config.toml
num_hidden_layers = 9
num_attention_heads = 6
intermediate_size = 1536
vocab_size = 16384
rope_theta = 15600.0
rope_fraction = 1.0
parallel_block = false
schedule = "wsd"
decay_shape = "linear"
max_seq_len = 1024
dataset = "wikipedia_en"
MLP neurons of a small language model. Each row is named by its layer, matrix (gate and up: input weights; down: output weights) and neuron, and shows model dimensions 160-255. Each number is 500 + 25 x the weight over its row's rms, rounded and kept within 0 to 999. Numbers have three digits each. A neuron's up and down rows have the sign that makes its largest values positive.
Before each neuron's rows, "fires on" lists the tokens most often at its 100 highest values on Wikipedia text that the model never trained on; "raises" lists the tokens whose logits its output raises most directly, leaving later layers aside. A number after a token or word is its count.

fires on: " of" 76, " among" 9
raises: " our", " us", " its", " them", " their"
L3.gate543:482506510546489561442511477477456467510513518505485482519531525524562506482477512441511492412514470500512490516501505530473510489477496539562449480503506510521520471513525483460491507468461483494472526508479512475495550521501493542475546527467461504476490495485471498483509530506518463509
L3.up543:456475515527512477477465458524478466527525515474493486488506487536505493510504549495470532514512491538515530463463492506505568547510501482543461475478456517507538471516507510485547482515514511502492482515462508475485485535494506523458532484462534495554464504485459503517544498503532470520
L3.down543:505493505519533537441448493533481489535505500545488501510447516518498526507509495493530531528530477511532490501479450535494508518468514498559507459476485496494520521500485488526508495512509488502458538532528560516510509507508515495503507512477509497530499468444494521512463494519502468488

fires on: "," 53, ":" 6, ".C" 5
raises: " United", " USA", " Canada", " England", " Germany"
L3.gate1228:513501490463477495502563495507470507498526496450476489541537518463550518466517521477456480504521498458474498519506481472514487428520517527478523546529516560484525532493505499523485509515517540483505532457464495526511460487491518495507560504520448523555507483524500494524490477524555481547
L3.up1228:512515473509514506509524507465514504515529496471448479511529535480511483496493559479505505507446521485463516521490466517486453500495519510491515520549495534490508553533477513524479513506514529524509522477466498523546488483479538508518559514518474492514501488483505508544487502493532484503
L3.down1228:517531511496504461488529527461481559550447478521465506544476495486501457506517536460481546538458524516520498490501501516479488458515505496520470528529488489530517547459413539505493517532480523512503536505489487545490477518511512503482539507520510476459477478480492513483464492516502536483

fires on: " the" 39, "'s" 27, " " 4, " and" 4
raises: " fin", " largest", " biggest", " least", " dead"
L5.gate178:497518510500513471485477500504473486493488492490496538504472468459481481498475519491464562513486493475477511481463514469509474486524543507550513500484498487514559492512485507499470500493540500512510508522488516515527534422503524504443471485514509473487466543522528498481530490530514478493
L5.up178:507490514495518467504471507473455513500521454511522518538456508536446483499434492482474547501496480474460491503486505520520515465504459524521459490501514463505497552475466514518513438533505483502534520484512489541532514499520521520459477485517463489528495518509520543545483548533480507480
L5.down178:496509531532492504515502491527504471523500495521525500509507471467501499487509485480539546535492501486494474482435506502501560507521498507552465498513502499496490496473516490514505509529525509522546538515478495501485556491501496492487515448520468461483511543546525503512479509519514530508

fires on: " of" 49, "\n" 8, " |" 5
raises: " any", " whom", "ph", "tern", " course"
L5.gate83:499448483470485556561444526500464482523475509492493475515507493526519506511489503494483496496487489492488505438530522478490535511497500474467471518544502516531521499466513494481468488450581532542489543531487516512517493535515516483488510521516450454497549523523506480499478507509531501535
L5.up83:493495533450555480532460483458517471442511484483528529525443483483476475492457515504490483471514527474459555472549503493514459540478520451474496507511470499501470478519449482492497514475548541539509518503514489485526516502524510482471476523515466480561524493474536534499553478489518514535
L5.down83:559488539459496474493474520454549483458516521518537516496483494491448454489473543515475479489516538493460539502517544486503527521482482497526486504529478458505527507521513515462486504504509501475495507512520491488499483489510490538468465533532481506508519522439521476524479534526503463507

fires on: "." 76, " [" 4, " ." 4, " /" 4
raises: "hr", "hu", "sch", "zo", "za"
L5.gate646:510535514474493476508498468523478489484469544511570515468461510467496510495487475493511527486501491520517534495502490469530523490490531498497504505493495458490521489472525488543513531467528486549554520509481504466505504490511539527497526524483553440523556506500501484551526499505520494506
L5.up646:481513450474492478501509543506522527489502499520491502486496479499482553508502456495497501476510485471476525484535484489552510511493483514484490493512527502482442548493486505487523501507474484530552502504559558500501493522536465488513492489493516452474516482505506538508515505503456462483
L5.down646:515460466526481474534472480528526502534499515477529478512472478503447498532482460515502503504521530497537500572506476518466504503521438523529478485482543536482484537515483486546538496501459503494486490477604495510522475510515491507505450478466515490475525477467500551535552513512503498472

fires on: " on" 29, " to" 18, " as" 11, " from" 9, " of" 5
raises: " its", " their", " his", " her", " itself"
L3.gate808:546501519507488480533475460519497520502524469458522545503529521517450541501529487477481544535511519505510504456514437500485510504482504502487501513482538492482519490513496487467488505522500552444502499479493505513498516507476465525520502497474526470495524469486500530525497498493483463503
L3.up808:520513499504485478517473490487483491508509474509528500512500485538463490464544514482531539478526480500482486537484521489483482496505523500517520468497549519497450519474498516481463553521465515501478517443511456513522499466459468479543511508488471505501460499538502503508466509500471494505
L3.down808:491457485543484525503509500517445483505481557514533522523506465547544507489466545496507493522487539517527488500528516487510481478538501428494450442488552502537482534481519501460452504511497446502525519498498514536482482490487501476455466511474491495454482498524458516526467454530496477468

fires on: " for" 24, " I" 16, " at" 16, " all" 12, "I" 7, " All" 4
raises: "eg", "est", "de", "dy", "ests"
L5.gate170:519490495511487529515515482477497501515480519484514465531495456465510501559485527492512442479438490502521466495455450513532485523514534463523538479490523564518562490469456516450494476516491501482464501499464521522487493505470511503465479472540490461494541497517489476498489533497532467467
L5.up170:484478497521504488496492478446458492536472484456487507468525495548512486507517451514512502504533482494475517456480491483475532542510504477506522433462491526463496479516455496486462495525479498494482453489540516505472481522509534472438461456518522449511459533525524464486493497515556518481
L5.down170:544533491500508454484553497508509513466470450516478496471537503525541519531501452481471504453498467480477496493432501473528501509517479500500552496512482523520526484487474513524460507468480487492495494487482520508510517450507509498484491509507525482509517490486513517508479509532527536477

fires on: " \"" 35, "." 13, "," 9, ":" 7, "—" 5
raises: "As", "His", "Although", "Through", "When"
L5.gate470:495523481472513501476509487502437466524506523502472504489545517547505492454548453486540509496511512514481492500567509486505423510555507486488539503478524510521531484439488477512487496513493497502472509545521539478463507499462483507475530467476496513506513514491522521505498531549469519518
L5.up470:496531511510514533512497508458451504490507483499473520526527469551503520447565508517494503524505523490491482489530525480516489537524481516479523489483510500491526469512486498514485517505518502442501489549520499476538508510494477505481524506470487498514508484497517539455545527493470522497
L5.down470:472482510493535499506473477498488490529493481500535525534535519531507511498551513470492497506541520484443492475505493446502478471535478512508520491471532495505467486470495499484452495478502497480505512508500503492462516532470494542460503495478509488485531490434516513530490476523503541481

fires on: " the" 42, "'s" 12, " its" 6, "The" 4, " The" 4, "’s" 4
raises: " failure", " importance", " decline", " struggle", " increase"
L5.gate957:493503517470470498506509474483482490504527467538486512471491516514518477509509508470496485478507539470470459534500494509496537579505504535473500502548478484461502448512495499519490479502486507493505504481486488501461478533492481553500465528428545483525493497497527457523495509485555466477
L5.up957:503543452450495536474531500482480497483501482515468479502461475475517506431502497488494506456481488467504474515464532489481455540482514545504430476522487476539451457531464470539517496489462502493501548492497489503439469491505499508483466531503517494519479453505501468525492464531537452484
L5.down957:486511506513518518500489518462518500478443459507502460470451501468519488499496529498500459501508479474458491487488472501504476481516512559490474483525514480495504492546505502465503473509502510496475524503499526477510447537498548526468490519472476541496444499514471468502504534591494447535

fires on: " " 35, " the" 27, ")" 11, "'s" 4
raises: " lead", " fifth", " ninth", " sixth", " seventh"
L5.gate379:532496504494487519473501472489452518517497510518477487542496529501451522523504520481493549566493463480553508503510539523528510487481502494555495511512518479495559547493524498520502500532523468475486537518501523493502473491538484499474484519495504494475489517516478482488533485519484501477
L5.up379:477522464510526509466465528500494487514497524515459440486488510536522488436516519534504576522475481483561497496501509526491493478480516487561468486514503475446519500489474491509500460547506469488491501511464500551495532507514558524497488506519472515488450493477511516528482491494491454508
L5.down379:526539509524502498540531471519511520450463532506482480501497518506461513521519502476484510482479469499521485500460498539502540521511490553506470492495487511523485493444511505463516523523502508469518501543435515503523531481517497530509493501530526493506516484518535502498514494557501495484

fires on: " the" 66, " The" 4, "The" 4
raises: " others", " other", " latter", " new", " crew"
L5.gate1238:509476511507478472551486527520459505524499484570501495511463498455526458510484531482531491505498527513500512506515467513468549472481453510515513520497526528485475532547514495439467444500487482465495549473490506526456524471541502472503511569475493467508486572512521497514532461493506521528
L5.up1238:527510469489482500528526491510482515468509530516520514576537458516481477476528525519485538515521477464506486489478526501467510494468508485478503528464468529514475562496520493482496532523521488476486528455554532509439495457550490490532498527442490477481464511533512445472509521523526512473
L5.down1238:514501467503499538513495507577487550482490502524485494536532476482511503437455498513482499484535519503506461523488523470490519463506472474513486506497482510563521523541495497497490485480502531494502476481532491545496509495505514466479440511474493524479482515475496488483521512525496465520

fires on: "d" 27, "ad" 11, "nd" 9, ".D" 6
raises: "irect", "iation", "usk", "rum", "yn"
L3.gate710:503507464522482508554502458513532408484472498472480496491502521503539548491487509485487496491466556470496525502462520495504524458509528486509525506532466463462547503511507504447478502539506500539478495522531441492519550493524505471476477497510530538492503519473514543537518499453494463484
L3.up710:493481486502446494513513540472528507497526499504474509485517519493471514489462534501502542468482479481532488503481494485508496525477487499511437460486487498484541491524502477529514526521476485445479556509493487503527525463508525535492537492514519490488530479505503496521495523526498502516
L3.down710:542497489499522514470476524501504456492487527499512520500502468486463515502486496527472473513490525518519493548496484501502518483510501469504476500486510516482498455473496499512448517521489479496484535509500507503487507490475547482503485459523501485514531524497466477488508502494501491506

fires on: " is" 48, " are" 27, " may" 4
raises: " credited", " commemor", " unknown", " today", " notable"
L5.gate729:473467529489496490482418518492495481485472481503499490501472504489488534503493515532476501534523501531547514496468496522499514486522494484515509452471489509465478487479444488501460506516506515514490500507543511506528559478525530528513500442514517458501543524516503505484470497520499487478
L5.up729:453524485506525470507450503512480550518500468503494473499467523482484497536496522520473457519495504501474504496514524463523489510460509485441504453492539515530537501502448472467464478485520531532512492501522531491516553521513504540518530490542477453499513465543492504490466509509467529502
L5.down729:458545531502506463535496488497479510491551498505488513515493502502474495517502493491494541492475529523507496560495481473489476481495519482483516475497502486507480506483516512468472553502539546507523511521535506508530514472487484479530471497489463459520498460540506538491495511513483466490

fires on: " to" 35, " by" 28, " in" 13, " of" 12
raises: " getting", " achie", " becoming", " winning", " completing"
L5.gate695:530504485479450470487508499500544549504484508460524468489511452520528551417482518471491488468505525498507498479438504504486502525517517478538522490536491502473524491487515461512521479479525496519503494495482495455509511507469463475522514527505507451444508496568515512502480497487471467511
L5.up695:507485507507456464478501522507528532481481488460484498544546422542506476489520529496516506464474504503497538523460517513508484537475477465538502518454469485500509537524542475431533498513534459507556477466454514467499466483511532552475473485494486485483508483523480492551533518508490539505
L5.down695:502498477472482483528536544489556534482441491489508491545477502496485504545502525491506498469481515493494507467547513525470556530459488477514502550483503483510522546494473517477482494539505505506481476460497538521495458516510509510492497488497538457522475531518457512502520502515466512481

fires on: " for" 36, " in" 25, " of" 10, " with" 9, " by" 5, " to" 4
raises: " completing", " leaving", " ident", " creating", " starting"
L5.gate694:443485514452509543517493485467520478517463536474465489509530450509530543521517530502484473463537513544475462486471489508471495536463506517504510484500476516470533499540495459569482471530523492467552535465489515490466502501458543512474518494503480522475508487495516502510477523508537503481
L5.up694:491467507492458506500506492554533505481447496501527479477515486484485470472490526514516510496486522499491512498502458509480495509470500520511534481513497531489502501517463445507525477491475494453508522494513504478496508484475482531481482451503510476478471470479489496483539528516507484506
L5.down694:502469505456497496521518480500502539509465500519540483500498500487506529511491529539533497478531545519468513487529463515496502478500502472491484469521459517487500511505490470462505496514450498484516502481482505491528522549512544546503526507519500493510414498497500498569481505585490525495

fires on: "\n" 18, "0" 18, " Inter" 8, " inter" 8
raises: "rup", "imately", "rif", "ception", "mission"
L5.gate446:513494477493496544519474537487498524502515527438513530433487522486562502481530506463519497524509529462516483517458562495500518517508512481533510514486550493480508485506522517523494532517486527528503486505521500501499488513472505464483500441554524494520512490529509518485496496485486506503
L5.up446:516504517509534497518513515478487514493496494449531481501542528517523501456489508499459525505470512527493481502506506532477482501490517513457490482450512493469503523493546458488488460496506494465464488513517488514479490542521499503497505522491503497488495500514513510521509501546504546530
L5.down446:506490522473493549538482505500503481480480472519493470514531496518533531467514510528465492550506539507483478460532467491508494529496482497511519481485508503494501491501581513503505448541507503504492480475533542499526435508513517505471466457482464501527516493488517516542496466573504524471

fires on: " for" 34, " Sc" 14, " sc" 6, " from" 5
raises: "th", "ever", " sale", "hed", "ope"
L5.gate1277:468511447451504502485474542486517475476478484511500512480489461533479532491446481520531476468507485534524491529510461558499488481514541486488470503499532501477504505459450552523528514459510516529534498487491469467542518476491487496479511511460541482494495456493524497476461562455500514541
L5.up1277:483488483502527563489567520483546487454517482470516492455502472491494520504465486497472513508511473506561543505479528532505514491479471485508480486477490500473500458474516500490506486497481488490531528446474515504515504496490498493479512485473512500480488526477477493502505523494497546447
L5.down1277:538493500506496533517491467483496500511520511455505484487566534500510525505480480460479532483510508535503518494522497456521509474471513515504500503491515509537458465518491513516497447490545465519512540542503492518490482508495515526516461477551507481482482501438532480497476526547526499497